{
  "num_hidden_layers": 15,
  "hidden_size": 192,
  "num_attention_heads": 3,
  "num_key_value_heads": 3,
  "head_dim": 64,
  "intermediate_size": 768,
  "vocab_size": 701,
  "hidden_act": "tanh_gelu",
  "norm": "layernorm",
  "norm_place": "pre",
  "norm_eps": 1e-06,
  "positions": "learned",
  "qk_norm": false,
  "attn_scale": 0.125,
  "bias": "all",
  "tie_word_embeddings": true,
  "parallel_block": false,
  "init": "orth",
  "init_std_qkv": 0.0403,
  "init_std_o": 0.00735,
  "init_std_up": 0.0403,
  "init_std_down": 0.00368,
  "optimizer": "muon_variant",
  "learning_rate": 0.00284,
  "lr_mult_o": 4.0,
  "lr_mult_down": 1.5,
  "beta1": 0.95,
  "lr_head": 0.00855,
  "max_grad_norm": 1.0,
  "warmup_steps": 200,
  "schedule": "wsd",
  "decay_fraction": 0.786,
  "decay_shape": "linear",
  "final_lr_fraction": 0.0,
  "batch_tokens": 65536,
  "max_seq_len": 768,
  "doc_mask": true,
  "train_tokens": 318200000,
  "max_steps": 4856,
  "dataset": "wikipedia_en"
}
MLP neurons of a small language model. Each row is named by its layer, matrix (up: input weights; down: output weights) and neuron, and shows model dimensions 0-191. Each number is 500 + 40 x the weight over its row's rms, rounded and kept within 0 to 999. Numbers have three digits each.
Before each neuron's rows, "fires in" lists the words (lower case) most often at its 100 highest values on Wikipedia text that the model never trained on; "fires before" lists the tokens most often just after its 100 highest values on Wikipedia text that the model never trained on. A number after a token or word is its count.

fires in: "united" 29, "university" 12, "community" 9, "guna" 8, "municipality" 6, "communist" 4
fires before: "ited" 29, "ivers" 13, "ic" 10, "ity" 9, "a" 8, "ist" 4
L2.up69:434541494455509475441449488441500467476542507528552496450511496554455405573509511490513585480435429493521439502447488516532539485539532471497578488489527478558531437494519452640461484487511488537502425557453534479570502479527512480538484481592458538498467457471527582496513492504485536557533537436588468513469511456517585518522473536524472496551537459510532507558533473457462471533501466455502487538516518504507425460501504485437481522475526444537458505488518502438463479512482572541497554425522449465514498522468450478486507423510440498526539488573457458464477488583553494475
L2.down69:544513460504428521523515462516476533531545489462547469534473469497465575567468554388473552441467514504449486565503503516493456481519525551573608498478514450527531479512517457565435528516447521483551438497451512444508484420512517416491526440520466559477552484428468473458442460486561502554500493470550511570477509490467485508569498507516465452472515506450643554546484460509508562543493503549496484502460487531512458484509473524569502529523478565508478536532490504436493464539492504486482534586530484550479441490448574565512499470497449441511509513510493546480513434521509420495

fires in: "served" 13, "service" 12, "those" 10, "architecture" 9, "of" 7
fires before: "e" 16, "it" 14, "ed" 13, "ice" 12, "a" 5
L3.up235:512454491549507490485484525520502541497524461469484477509453533463541472502550513535450475465512484509450470457442569552563514438524517539491486489489527462542486517503513480489562513420520482403508469480493466455495599447557425537457496525583490461422505490514530494479456530497537499530507493499451545488482526502516510560482529429463475503514482391510505412524496529513490469515615473423464449478475489425486536531483451509513415470507470459441512479584537461497474463589481499459573406474516461502507460501559475528462539520531420495507512419540540517484493546617502503479
L3.down235:472537509534509528525449547574443535560516545464511519461554464481521502528500525554504446523425542471492496470510530493503459453484458520543501437476526546453525553525480525536474580550532469453525460514528485595505544491539517494526534420524555495512534480550529465500454522485546472458528478485499514544505455477561455546485493459470471535465475495559455434534458502526501544516539495535477502541457394558445528460451496516497518443424508490483508468427603341551502494554540409517530481443555452531506558502508537466521539501493406477535463454480503469525465471483547518452

fires in: "include" 14, "including" 12, "service" 9, "included" 8, "services" 7, "served" 7
fires before: "e" 21, "ed" 18, "ing" 15, "ice" 9, "ic" 7
L2.up92:485471506514452461487484527508443512544517499522486492561534522529547477507494485479438507495543513561507494553431518441504457486513465461541463464508479535500546499482556521457533513464475474515479533503538457494641498500515491550485460505614549513467465484491518531505513501536513463524516527502469567545518523529552469517458486454481522487443527482513548474484453488458452474553481554437489512534428376401492527497556488520421458485453482501365528481520589462524534494600528516543528526449501469505517540497555447585537572512493442522477556499424486495484480527590452515462
L2.down92:433455497453469516539468495530434509509466486479474502510525484556549445491452518544525481418516525509455537467508526454478520478497463464542481571536513542505547537554467545571580531482501519529554539399535480468603492469527549515550455504587458536405490582551490538496484515512540448489520497510538531507518528462527530516426514451435481457470545440496487467455506431551535550565513512477488523553473443429434532506528474514490565458446495435495547471530464418457388524545527543479530464454549511546500557502488536459438491486505504444516526493444529535505464515466513520468

fires in: "february" 24, "october" 19, "history" 12, "he" 4
fires before: "ru" 25, "ober" 19, "ory" 12, "s" 5
L4.up555:467486505517500508526526520499535493505507479481500536503576539411501421462450505553558455529513436523511581476506539526532524581503464548521482503528552490518439533476442478523469559577458521505482498515490492475474419500488508409479427506579517536439542423487485490540505496502461490532432474450388438501516498499480488502559522506542511517551470511557521451541443560544440537526481517482517497511451543511521534496452515509541519477535511463520461448564509432487569469511521512646554473491517558444431501497584514540540496573434492450480519532512545555444534505464464516498
L4.down555:492448499516497539498429533515439516554457504496508464498462540519463443534446521538519472501449526535496505431458555508443465534486486501510457513528513498487486534480501451523518556462446508495505415522551601519538517506539506567473502569530490576508473538512465479506452452465559461501505449478527562483446552511443492482527466572538463508518550417386526519471580473510532518457506481506520478533491487483558518437567471481549544489523503558448570485490395487512453488505588535434479444515569504486537464538525444554547459595550535467464467489473457430496492454423511535504

fires in: "early" 16, "due" 12, "earth" 7, "established" 7, "true" 6, "earlier" 5
fires before: "l" 17, "ly" 16, " to" 12, "th" 10, "n" 5
L6.up42:499553544545517412459524498513546521571522465549498505514478529470436473495532457562506502447513522491493543543481468537470449533424483468528505466451537559507529498453513537522428542531494490467487464450494511426498555557431529569472472527535462459560494529531542468451531551495543502507558470509466529440483517452577488574497530538547555569450585427506455492528502492453505449558506547552478446529592512487498532537488475497566514412464526501465546542451512573417586538522517533535479575497501526492521507469470499514508490475508494493479506415418473499593488468435493498475
L6.down42:469527486526546532487508558507432532490556504483542448455527478533488471474555534462513553533565512480550488513464497502503521484462516588488461502462416545543519463433496474474470473510523498450451566443506627467496479502517496476449480450501491473467558474540424512589562519460573461495559528508461429547467513470548527506429457497410535505506484463503519564512482493549433513498461479451510491490527574519525452486473559563438563486455535473522422534553517484553493550464463505479438518483563554567492498547505434475439476481456523529491578490514458562523462524527437481544

fires in: "he" 55, "she" 25, "the" 5, "its" 5
fires before: " was" 25, " m" 8, " re" 5, " also" 5, " f" 5, " is" 5
L6.up571:546513474555472487430486545522521530551493512548528540454513494532508432487495497434521534495429427558493492468525509584427563473486503438437490436529484553523541524580565567517482496551542493497476470566489553513433494467496523452486540483501508563501478498593460490473490466480425527489491469472391517447463503437534447513482482511529559497477494512556481432504480538505534519558499533551458481474526482494479561536516456489519520452543496385462490574477521434494536480498483507551526514476529483512460468480489548576497551587456459510492524464478508598521532406545505507429
L6.down571:543477561472523532461486499484507549469462430470495467467552427460472489522461559466528496482454522472449471472475564419525468463551483476509489514568470504522523508541495437520536507454511543498457502536506521561521504488487524493571494535457454550479524479512516504524461532483596508485497464572583469488462505514488574448560548556549546463484482527524538521489495446435522461473537481506512533508439480399495479519531604465480484550530513472421499442506482454476455487534549437551589497550518544403519519550567482437398421504572498443498483555504560513519492537460498462502

fires in: "all" 22, "albums" 8, "along" 8, "although" 6, "album" 5, "widely" 4
fires before: "l" 31, "b" 13, "ong" 10, "th" 6, "i" 4, "el" 4
L10.up162:540472504452634452499609514489541539500536477563496473452483514542463445454571463552573543478456490499518458492552466494517468556434525481436527434472463493487486480518508477486477500419436558499583516437534453502519534514506485460529515550512508463571496490518517505568435515446540511531455570474448556498455473448561526511470495475453487493469551460469432481496527512563493510524543458502490488532471512483450491446533494556526482499467532538491501522437447492473558552520537579424554520482557510448401488466516442553489493521476498508454513501494429550516559425553481507494
L10.down162:446476476451552444508456386469512512555495480528527535600512523515526496502562491482428540486458511471504485551535493501521420505503529507449558546460528485524527455539488449496458521516499541510511498500505449430449534492543492521553580521479473543525461432511550487525400512537462504474531511502492465483462471495519551521584514521530523521473521485513518533560472509591439510538556419493435526413518498530412554492533542588554480554504447529509500531452520450433495561520475465536508411434518496427598489474489463488463465565509528514478550478461498466503451516474550483494

fires in: "following" 26, "tour" 10, "followed" 7, "tournament" 5, "follows" 4
fires before: "ow" 38, "n" 7, "s" 6, "is" 4, "ab" 4, " d" 4
L3.up155:442567538470462537488468495455441473476451485435510473500492494489568540477517539500501511487424421559520499533497536485481529478522489564501597470523483493489483492485499519485439482506496511515540492456520479558532432469579515439497504521453544474494508506559450528498491458528449473489521438477524470520546503396464509536477526462509497530515540535565483499471472563440491414493484462531511492565495471528452475452523569458391524516551483530504503611484460548434475484402492501516483508552501553550489599445531461479521500503489503548428498415530494429504581556446477519576
L3.down155:488549503547471477511483458495451475514466466482545472472558458541523491516517531500487527463503461487429523434515476537484577493513459587556603489497515503488485513568502460606517469477539490497462564426453520587483504541506468461497532474498458456512495413519595539584535505504483458528574419545502459518529504532514542550454511577470544537471528569549507548446493527494442414443496490463530480513462440531515411491531574474505460486468468529414500468453495557546518488501433499457514446495464502516561483499538489417506496491490470444482495495498460551555568501513551484494

fires in: "career" 43, "all" 7, "along" 5, "although" 5
fires before: "er" 43, "l" 13, "ong" 6, "th" 5
L6.up675:519473517485482373486510406473536467536471467500514522507443519494522540510519491530526437517537444526606422429460545526479495472419535455535505506551514527526504502504449488511502575519485517524533530469516515445528409536507448530501504442442524515515481453520507480460488546571497506532471481517509515480484510455544455517518546544534416529497518466528451505520394578574477502455525557560466463513497461502496529552538495479514455524468479542522510472496577500510438501521549548426455578476541482434422520498433459527523571484515436461478493542533450541475467499531513427585
L6.down675:468555422457519534440517516552537633506471489488559506572515488499522523498516455472467490505512529529508468499479526522446500502552505509405525534512418498524543487462548499523472549471522494476555516493499515524432444419513482514651492477488478531464439473504424520507443582461548525474493496487424552431500535474515556501570459501448501425511543551471484447479505511459485460476501560435521562486516551520545548509416509563534438527496556441537458522493507422523488489482422516491529447490527508484475585466525466475440497501495551474533512496552482528491522534490525541474

fires in: "footballer" 25, "basketball" 7, "football" 5, "player" 5, "politician" 4, "american" 4
fires before: "er" 26, " play" 7, " of" 7, "b" 6, " m" 5
L11.up306:464453514478538494501550491402542537538502502510451435532508501475510520531497468491470475498600464458513552429478485467525468453552509530491513580479497471491422556448484532536477501497474458525547585470509536565497474483579538494515420516567514535497504375494482472546491551499554535524477460548494574461447522527508516519526507574549529515535574490441478539446505528468493481483474453451546425423447476502473441519446390472523560477513462558586525541555542518523494483508489536473525486460502502565594487415497504538497490529487502496448528497479489467473501554509529524554
L11.down306:476520479457518520510540520512519503536501523430550454521549505454525513511459498515471484465534483481503494436540497437553481513525563440442499512535553436498422580574477568468471500556591521554499546569518498477528428480421488446512492464532442485526496478463452433492423454516519524495561510499490560481527500555504477548574451518536496566460505540564536598504449554526478459535493476431498441461503520462550523578490441493463502458416447487520509491552463488541488512544556514509469546491498473453452469530521565524469491460493460456481503577486591455425563492506508462497

fires in: "research" 30, "association" 14, "supreme" 7, "career" 7, "previously" 6, "records" 4
fires before: "ch" 31, "s" 8, "e" 7, "er" 7, "ly" 6
L7.up244:506474551503568454540446479550509484408491480486517522483513518465510513517508546575513439549479458493603439535530447587434503472446493486433486464461512522569472447547544571515482425476494525466486494497492461531536490565457464552463519428521496490545499510504515543458502412553521494495515516526492443519446424505513488457533544500415554497492471415461503511490551434548550480488527549514498506476499469438546522510576456518520524450509567499524463482534573504510551407474460584514525521510447520525467524459460484550509542533489449483470444474549491532542500555472476531600
L7.down244:451453596506430512502521555512516510475543520506502482465467491538458525465478512458546533541481422513458532605463402556500432478509462468480457477491448470487517556503442542525483509473428529446469501499528476545478510519543517530422570438477477493491542481481563572489579583490425511555472471456427438519500533473562475535564521507546488386465525555429465513560458520511466516446489573523449458487521525512493508494473539515498450537548499522495480570516586458520532499499512475503462456438507518490498511498487527554497493574499492507483538474535546494450516419483484551572

fires in: "footballer" 39, "player" 10, "coach" 9, "career" 6, "football" 6, "basketball" 6
fires before: "er" 28, "\n" 14, "o" 9, " play" 7, "are" 6, "\n\n" 4
L10.up599:519495475517516458547517421469503541563501435494478451492531475501496528577456493490589489496492439522483481482493465468460510494551505555569531540530431445622519539502496495491576497473486512599444516471580514553543479486486480516489482479516470523504506472515519448528497453527521528469454477488490499385475550459534442490485581497460518460463549499539528586510557516489550507579407439490532461459483439483495520460521504478493564415461568529496447463466477530544545456509542539547481541470527460502476521473441519450508431481525503525555577518482509402486493503468501562542
L10.down599:474544502542504476509459443428484421452546521463493536492472497556523449565529570521476474504477545493520514486537469525512511511518507460451526491513514526559559505483441530468470459527468545485441554580493471545618434506505484486447448464462474473489509463421503497452578506523506565482519617505505548520536499534501523459514497504536483561518534536509487513501496497498465455473484472416387540459479521497411505526486582511567591434475503463504496590451518473529515482597503541441544497484505500466531523476467511493506546420449498505487455497549473482478591459431511482474

fires in: "september" 23, "october" 13, "july" 7, "january" 6, "june" 6
fires before: "ember" 22, "ct" 13, "u" 9, " |" 7, "un" 6
L11.up491:500457514495527478547481530539516546477512487422535535586522446414488526481557540509443476506491526423501487477472526502498535472492450459524462473521485426539457471452465557492536504541479568505543534616474616477448477521488488521547498554513466519464496445410488421492463432588521572510497503466541551562544518536541560522570458534514498531432421459515527493490470489432463470461501519560592464508524507458505593568503516465477556515464486480494547518561509509519546470495447494489480504521527424473509447489495509478456536529450519475523548461498501482522428512533483504441
L11.down491:498489542482514470436550490499398537555598534559436506542530502488489492464448496474518518523513430469537512453526490584482516501507488527439555495434563526495495504440516524553446493500539503534527507509516436409464462500529467415451446496459475513537536522512574489472476515499495501557483532477554515394538572471472484447560557517481465575570521514455449489588498490509527561492503456518540520537514460505492477509505502514560428434593515553530418497459404429577533504503549531468463519477532533509490511464489483479448502457463510476448462516486424501502488540470520490530

fires in: "january" 22, "february" 15, "around" 9, "april" 9, "october" 8
fires before: " " 49, "ober" 5, " the" 4, " a" 4
L2.up689:539461513457504567477525552481503517472452490448412526477603552483489447563459534544446460491590546574512482445513464440500500583488488565493483478469526470477530543499533459534483524470451417482476488533467459522563466536516524527515477548549458497444518513525560565497511525489531523544472476492438531500485521498534531472484495554565521492500493437544458430494475522448507448452408490529476483518489472499488486489499506507544470400507508519543502564480601454438602431491555467507437438568469521452489443478455513504521488449519508422559576486486499533495526557485517482489
L2.down689:524529449482543515543506528481499453472454471484488461517543511494478486471516550498525462471621549471464515474514530489522520396477499529546484585512482489566513535385462540479497542464474439479532425452488487496525452489563473514499428524495478477513503536507480463495522461462558521501531407409516452521589553467580476545535490465529497458496523515531484545561428492524478544494568497487468515534493480570493502413582486522502515513519458389556587516436527531506507539511420511495489474498507466519537499454501507540547513501584514482444469464510397473469548491473521504532

fires in: "united" 32, "university" 12, "school" 8, "compressible" 5, "and" 5
fires before: "ited" 32, "ivers" 13, "ool" 12, "le" 6, "ol" 5, "l" 4
L4.up1:452504521511504469480543495465501559515484528514503469461432513534547499507532618494536513542442487547487439536468495526504453455493533594526531501466513550537462469500416491578485514463495460439542546475488542559488509508471438585568480552509465547507510472576502458552483450514488583546532540452466470485494550452463417495489409458561509500452520495433567517539441581501519488465473478493487498519494434429489561558386469467537473423501489493552511542497484437435471529560500466518529557496542464510488472516500431557510489540473478507501434492522470480500562487477490466524
L4.down1:507493520440453484474544489476535568542506454555521521515522567468549544429517555458447535507478474467499503422487578518461431534472507550459500461480425539521498496599470548572548567497500526559539471458491458439584463436524475482527449480539507504498481494485453489491454527459522560580580483455450457524505537425547543520490457519453504490396565523563520494556519458534522484522487497516426532513465545489527536492446440504476438460491494511492504479435496476485427447507507427493518490610456482553469524515459448514474439557503498516464470531501510509560493548507532493544

fires in: "following" 23, "part" 12, "party" 10, "followed" 5, "department" 5
fires before: "ow" 33, "y" 10, " of" 10, "ment" 7, "ul" 4, "ies" 4
L2.up614:532511456469488463523481474587498522473439504522611452487559468494511487550495478502520532483512513537454478507558552536480505478543523420571546518565520495499554546457507512574508432547496512485508489486460434497506455460477502524502480545478579554535497574512488477547511460430406449466428562426551500456499609506521519518497546449465510514493515478502451460504514501403471558507523481483548374534390482501454493469489461553538521566482463513502485470513454516525462484460505516547483481409556467435478522541569484501492482517501511504486462475517434486543511466522451502550
L2.down614:540505489458473547553477503530551544476463453530615499513490448446477451539484569420502538521496441515538541506491485499428538421467538482493531463518520489491493536515550466489469511487422529512486530493498522560479490469529503434435538532543479483538572449571517562499487487397491535486497548508546519599465561522472488486551577490500448509486445482533503445532452456501544462498543488481479473419494514500520485493481491504568548523495458426561484515529527472543424448489474484512581473549371440427469476440515506481521496512443560523423498539507563559515505496481514508517

fires in: "july" 22, "september" 18, "october" 16, "january" 10, "april" 10, "august" 8
fires before: " " 88
L7.up584:500509461450464493522511500523446513513547509451431502499516492486477480487491456480477478385500504457484536467439597495512505459487524431591508487528496489513572489468468505523503526470416503517594494554533531480467515592462467520482506571538520516515493481513515488523515511505515529543524480495516531510444542455517541463521427585519533578520514420536462510431478534527464563530535467519495475474496445557497511495524530493547496476502503555579428548370492508495475512586541524548532429505492519507505415485495408514513466536438509508557539537407505471466406468448531466528
L7.down584:513461483435512522476550541539465495566521513494546514500473602508556499483424522563502420480495491494503513526545488561502504435509525488554520520463540605538508510490457534492451525482495518442495473464502511498474532553625562441507462548493524483471531516478463367481500447489545512479472481454493431469497462496479541450532425551521440491518524552545450540462487506520505488616505474464448464490521431543461516484537521579493470462490491576455494449531474518541419456561525513478493492473504495490480494513494503418490535610499525529464415526547515492500432503482471491549

fires in: "in" 40, "end" 13, "international" 6, "ending" 4
fires before: " " 24, " of" 9, " the" 7, "ter" 7, "ing" 5, "p" 5
L2.up651:494437483446532528507541446551535440515503403476550513444486577537509500556515491510483512512398472506499470507567490508503509499478538472478572464583539507484585502435501521514524528516505482522479493539486571499412552471546571538449501537519516487458500570483525568514464487426509504433503498500537525451487504505503544510471628502473402562482497482531481436544456497495461482435546476525516539508528469501484524506484471464500461501500491434496511570472408497479515482519421551538480498517502507468439425558436503483479579540509464496488452485508567415468527428450525453462
L2.down651:497488542560417588486540459471530482405475511454492491438518509525509528519451416528494446506416496492488516495558486535516485452538475561493495558583499516527501490476455578489511504444504491506528484456423540516516451515494473551457591478521507454510538538467510482593489464439582476487424557549526472449473495507537517465553534434494524477477513465547540522551569432580492514505450497472467553510468494487552486528595500507483515400585533540483503499550459473500496553463502505481483535483543502492576569495445434571525520451504520462520491533470471499477462521516476431463

fires in: "each" 15, "early" 11, "earlier" 10, "established" 6, "el" 5, "elizabeth" 5
fires before: "l" 15, "ly" 11, "i" 7, "iz" 6, "th" 6, "v" 5
L4.up557:490444493529502439522538531547488530460535583470479512511441502444471406538484416516493575500457514526458467582539531544489560565526498496446484489439538482543460537498493540526548505466616455536505502467432508525510517508447471505425468529517489492478394559515490540435498519515520553452495535499478400472473461553490442426417487511510479547524543482494392525483517498547531497520518521562489477546535598430508492468503507477478451530519507507504531466511474446458508499519533546590442448455515518498539521500458524509551539541541528474500557452433516470534528441477484511513
L4.down557:505390420545523510488554483519463600440569462507410529538431529500518496516550491474528567550520464468485584547475450519478489487496531443494525461551471503506546517500552540463532508466499523541485509511545506573443394503586498450513510535490544492513563482512460511510541512483498539463491444489443423428564552488529537516528497495448514461486598450537505475445498524505511530435430501507481473491480569499486491493500501506531424516466495536435479519489594524504537556490503523463479502463489503493472567535424493484561467524460444548441473482484434531406509517508483541537

fires in: "all" 16, "albums" 12, "album" 9, "although" 8, "alouettes" 4, "along" 4
fires before: "b" 25, "l" 19, "th" 8, "ong" 5, "ou" 4, "i" 4
L10.up481:505555552494544404523554541418468539546426534567478451518458522499518551486562433451457485473469520569490459562485522479491548533473564553516493514557522423545517500538477493471497492480494507467470480519525526478495488444479495508482528494481497532506482469463549498505510449489493544438467603522461536484536477491504484495554402465479488531499529522541456553502423518510421500420507436518491531493457521420564519505512532568530446458543513524561553522498542448447562518447515568475435468479543488460451420537525433615503494509517522532478539543466501505529506444492541578481
L10.down481:509436433485598413487434482475473521553486440454496519506558492506525565516599494492505489531432416435521565489489467531490439479498465559474503534539436529492511467565446519448554533499517460450530495492527460510462490580521517487563538596458486532498499487502513569541462529494447485538451465490527490494472476589558472547567475444501533442447451497517514478529511517487554458486528529496486505493497559478447454521477482466456534537428431516562535533527466475488529573562469432534440460479561487617505539445496541525461477518504489514440541485519502504540511468504476498463

fires in: "party" 28, "part" 19, "parties" 4, "parts" 4, "partners" 4
fires before: "y" 28, " of" 16, "ic" 10, "n" 7, "s" 5
L3.up27:462501508482464457458535492528557536477457479466491461586495508477459545550486498528488570464462502501487569475530505502476545433500533468510566549505464471462544553552544459450496454463510467466480569496543477508498535475552491438515508502496549480551605523465411461487508585484486468485455564459455472504538453522561532489533496491490479503558550571448438556541480510489591493470536469516527489493470504497400473443453496582514581504482501499542501552548565469452483503536482440484447431480559520454423525551520414490530498541442549555450504455473536529508486484484433501437
L3.down27:505509505493461470572555479457473542521450552508559446515507459486494472556444442473434553454510511458527518462527612442566545464509496506514512530557528502505521525532522513473494535439531446488479535507450502473498542490504525459426532558461490509586480530482565469483515528526479531554467571487464517457492504504483551518415532448416491477429505535530503587554539478474532452511544473463569529511518489586434481502512481430617524407481536425511501539532492457482459446495462559434426469468583554490490469520473450504507509473493507521457512485512547480549501483479444531468

fires in: "he" 75, "left" 5, "also" 5, "she" 5
fires before: " was" 25, " also" 7, "f" 5, " re" 5, " m" 5, "ad" 5
L3.up700:486408423499495560525500502532498481493459438518489488467555491509599509439434482572459461516444540443524563470471426535514538517448476578500448469569523558506458474532487475504504478489471513466416462543480544549549535480521566500527521533433469519468458441497514481491478488509602461447510527498490469450495517454559540540613501499504550511481493495500454482510528524487473505440484490555438453430462484494475585533508554540509500476439520478507509589523461454488471434514591454508514483497502474438493509621536523506499499488483542454480457522467539562450519512555499467519
L3.down700:472545587515504506476511494519520482505497534492501511473485559483493484514424523441494521552506493480483447457430511501471467569418521487488431482591534535466476562497531551496563531484504575582447446462515517518528589505463523503543475558527543503470432492558492489541475509491564510486539421437567488471512539483534498559554433501479507501422528519484449505468498562505490490540431393497477463474541488502503525533460481497499435502483476513473450473466388450446456516452578589511508517545504453425515490550531518555433498457476534437535525493505492573522425499493468485532

fires in: "university" 40, "united" 23, "union" 5
fires before: "ivers" 28, "ited" 23, "ity" 14, "ion" 5, "al" 5, "st" 4
L2.up458:609567492527485501440466506517510497495482465513464471473519476561516501528420462472495536542530501544520486528522536533456536454506543491460573444495521508527551515490517446452453569467525522458527524510438594512495536486479533480589548440547472543506463499560516551487464494499464510484507538488559461491604456405485604409464500584452475436516410483545525457559451503409454531479482563477485447503471477464536447562435475484549453472491474535534454506449508475464517484523501526449513570518467544509490480531498537514488458470492501437479446522503485588509483474518495489456
L2.down458:540526474497507499493507484483502493477480514465464481450460427516545473465475544427491539460535426524484472557475507501496543520489524513523493490454499480585471484504450496528456487429451393466521523569485466516550461568532509452507488478478484555538508442416421466485507545528611528456537549476521591525457519506562481506536513508546498536531506468544482541594481500504531526478522489529474497502570486543532510545529571491542535532550452516529494570448551494506509539524413468507409459487467501506510570479433503518425507501445388490430599451466534496446520470523503457471

fires in: "footballer" 18, "commander" 10, "manager" 9, "composer" 6, "player" 6, "songwriter" 4
fires before: "\n" 21, " of" 9, " and" 6, "er" 6, "\n\n" 6, " (" 5
L11.up59:472473509511448423483465485525520540582452481503509455478560526468527545573508555528467419583483490513465441499454465478531471507489487475507514503421522430504492523592536509452497532465485481496540581574458471548515575515561502564535553465589476488522484439420455492614548503492534538523526522566476519450555476555538473548459457522533460492515490437528550562468512424471523493496506401453520475512523526485440508497499504521479615503459460537522485483437462418480504483524522514461527461503440468514505498475512488527528544504447562492452516501503497427466513469512542497521
L11.down59:504522526552508543462564492479521525591510465453541594505470445519525509518534427494500527521575484410465478489505542455431482498553505437482469508460572419471444512495473501455541442463547537468476549554470478504507491469530484529490499486579508483568494547480407527483513554556503442568501519434494485446491446577520547526503454500516498524506562452535460503426515439448491434522538455467428516428551560491491513542498485481495515507552498514548537508526444475479509498463507464433521495511502484513586516488539577527416467472473513563499467602545547526463514492470481485441

fires in: "following" 35, "this" 16, "followed" 7, "follows" 4, "few" 4, "being" 4
fires before: "ow" 47, "at" 4, "i" 4
L4.up137:497493374443470540525476511462527548545473477572522490470478411562522498481438530586427495547572458530466539509475529524555504494542531528504512529567475450483471484500516552491520530540515480507495519542530517447548543539496520535474518420494472521483437504544476525481505536481493510490436545483571488527488399483439446607510525427477540505484507465556474473516519472491464441465494526511511543542454492503497617505484542502369434505518618494538518542509454536490562447539499539498506473555518529460443485558511440490529510528497502509505501494482495514494568510477491560555
L4.down137:494527533420591500505481619527476543565456468480470503470493576478484542490523482525520465557408474470490483458544541542492552491498533578543456427521516552465529446487421468536541467543529529476490554408522553557515545506577508500504482534551517470469503506521536573520491521437522544480562448586520461489542476479505430487516496539553481527562504497524530532500523409449506499515481516439457498413437430427468472474521534426509518490466508503450499476522474454539482520483528487485571520522458437523503508482534425463475422496461511459499430507502528451480482551488455490492

fires in: "university" 40, "united" 14, "universe" 6, "new" 5
fires before: "ity" 36, "ited" 14, "e" 6, "ivers" 5, "ion" 4
L10.up679:490536460441577522488478463543508505533587496449501434488555454539465519488513564493465456536510537584532507554467432516519517498467481477502504479554525428576445434506507474505488455467555432481447457479509509465493472496498509619574497527498546472539529445471460413468449526557481546476471460516490579547518474536456481488478465463540464531457507435519503523523532461514484588480457532426486495459549464492539499529487568485523428490524474541537443475478407548502560488503506497603473534493449473530474491463482507610487495490447530462520513531513500486592530479517437519488
L10.down679:501514525492563537475522457475522523457488575487530495540497527455423458526447459422523583523469510527471519548463514493462471492509536559557522481413500605457474553493458519521452576533425467498465521503448473549380542517494521463514576504468498524558508509544457494501479416433552510548484489442563569551456439503553547533515499497464474510392518493522469514492566476539552451506421532462478494588493491475484460508491517511541550515567468559460571465496519473497475562512438474528458479521505522514437460506547588483496466514513474519475472469514497511519491448447523488501

fires in: "september" 24, "october" 20, "february" 16, "december" 12, "june" 9, "april" 9
fires before: "ember" 40, "ct" 20, "e" 9, "ary" 9, "ru" 5
L10.up704:580482530528429492469443552522557520520529593498552561451454535448438508484469544492453463502529489475433509512440437549467472513509483506557447532576466488530541480493462540629535495451436493496535470523490471514399484507473486521547514538495534587544516469452521424519582495514499555497496447478533508463453512508483503508534469562467474512550464458520492481481477470506446521544505490575531470514460508540480471534510496439545489512453458543514434559449496539476552592496561547539466445503500506533490466525545524436475550493456497481534557504503512585418519570461520491542
L10.down704:518459490513477493469465595553509462473559508482537552586503496468460422457533499609484472453504458527580474436529509521483502459492469469500527511509511483512478552504469546559510510475476518466478448582508467487438541467471489502527525455440539571546505493488518531449438489613506522465554525453522512530461562553466577525464491459516540496506516498547470513485437442481420490553485499497498502515478539520439503470457437504462474542457463469593538480482534460537499477491451495512470465480467517451496457529580459506440566422516486457516443511572501599510544594466505551490

fires in: "following" 36, "back" 8, "followed" 7, "barkuriha" 4, "follows" 4, "background" 4
fires before: "ow" 48, "ab" 5, "ur" 4, "g" 4, " to" 4
L2.up59:466561489503530509512491487487440494486484489509579519485542438508531520450541501515471535491531485502445488605482521595483542490551567504522473590494443451566546504509514445458648410575472517476535475553481484455466497479511446461477516536524566530484510459548531522526497490455425491485540510484531488524413570502514453500554453446565492558489489498513528416545555499487460470495451544437530500501488449512521511463486486481470412494496500515475526443523512470469524499460487489575559529469482523455527520463607490457507463519490504498563496440494548532444572470473442454495
L2.down59:502462579520486469510492556533391501531484495474518485556523520531465582469559549512504488457541477555503551466489552498431479557493552547484521457508478477465519473447478488487495479534498528524446540500572472520487488444398520442486580501489445479536533470580594499508553455489516484516542530486541496524544477469497425479545492435543562543482494465489495509480549505494498439488504517532447491465502422527484525424526514543498532414455574514504572553506556541470521501485476496595482544453524505417596513506473476483513459464489518448497468433403498547434550483445476525498

fires in: "following" 31, "had" 21, "followed" 7, "most" 5, "follows" 4
fires before: "ow" 43, " a" 7, " be" 6, "ab" 5
L3.up551:507577488520499478502485503480507528547472475452516506454490450532433563556555523519530551570521452505444452474490524548569522471473449577539488550538513491406537510455476500454520488522406507494446441473529536564452478493434494465496486546535565533500516510460567512428492436529512459553475428545540495436505541489485482532528455459472500571581472456522484418500478487442496521510431510489469451497519504493481526378527528566450445552457572528513500577571508548512522498513540503550502534514530521543524534428479497436489521488492437496506403443484513472459486502455482492478
L3.down551:530543465474471433534539542477514503507514390489537520512522450518571448474527458493465517553470461462485494431530534495478429553430466530484543537478559506488557453400499530463553531510532578472466536468460563515463511495543588454465510519450508591498541495520600488540484496449473441525467436515465528462535444507512524547560519456438532500452524553493547494459556447459564448521504528527501464461447445492490562494489600488471490519462483522456483545481495529507494550483543501478451510452485581561511489432562458491477519554536495517530474475489459443446515492498457521572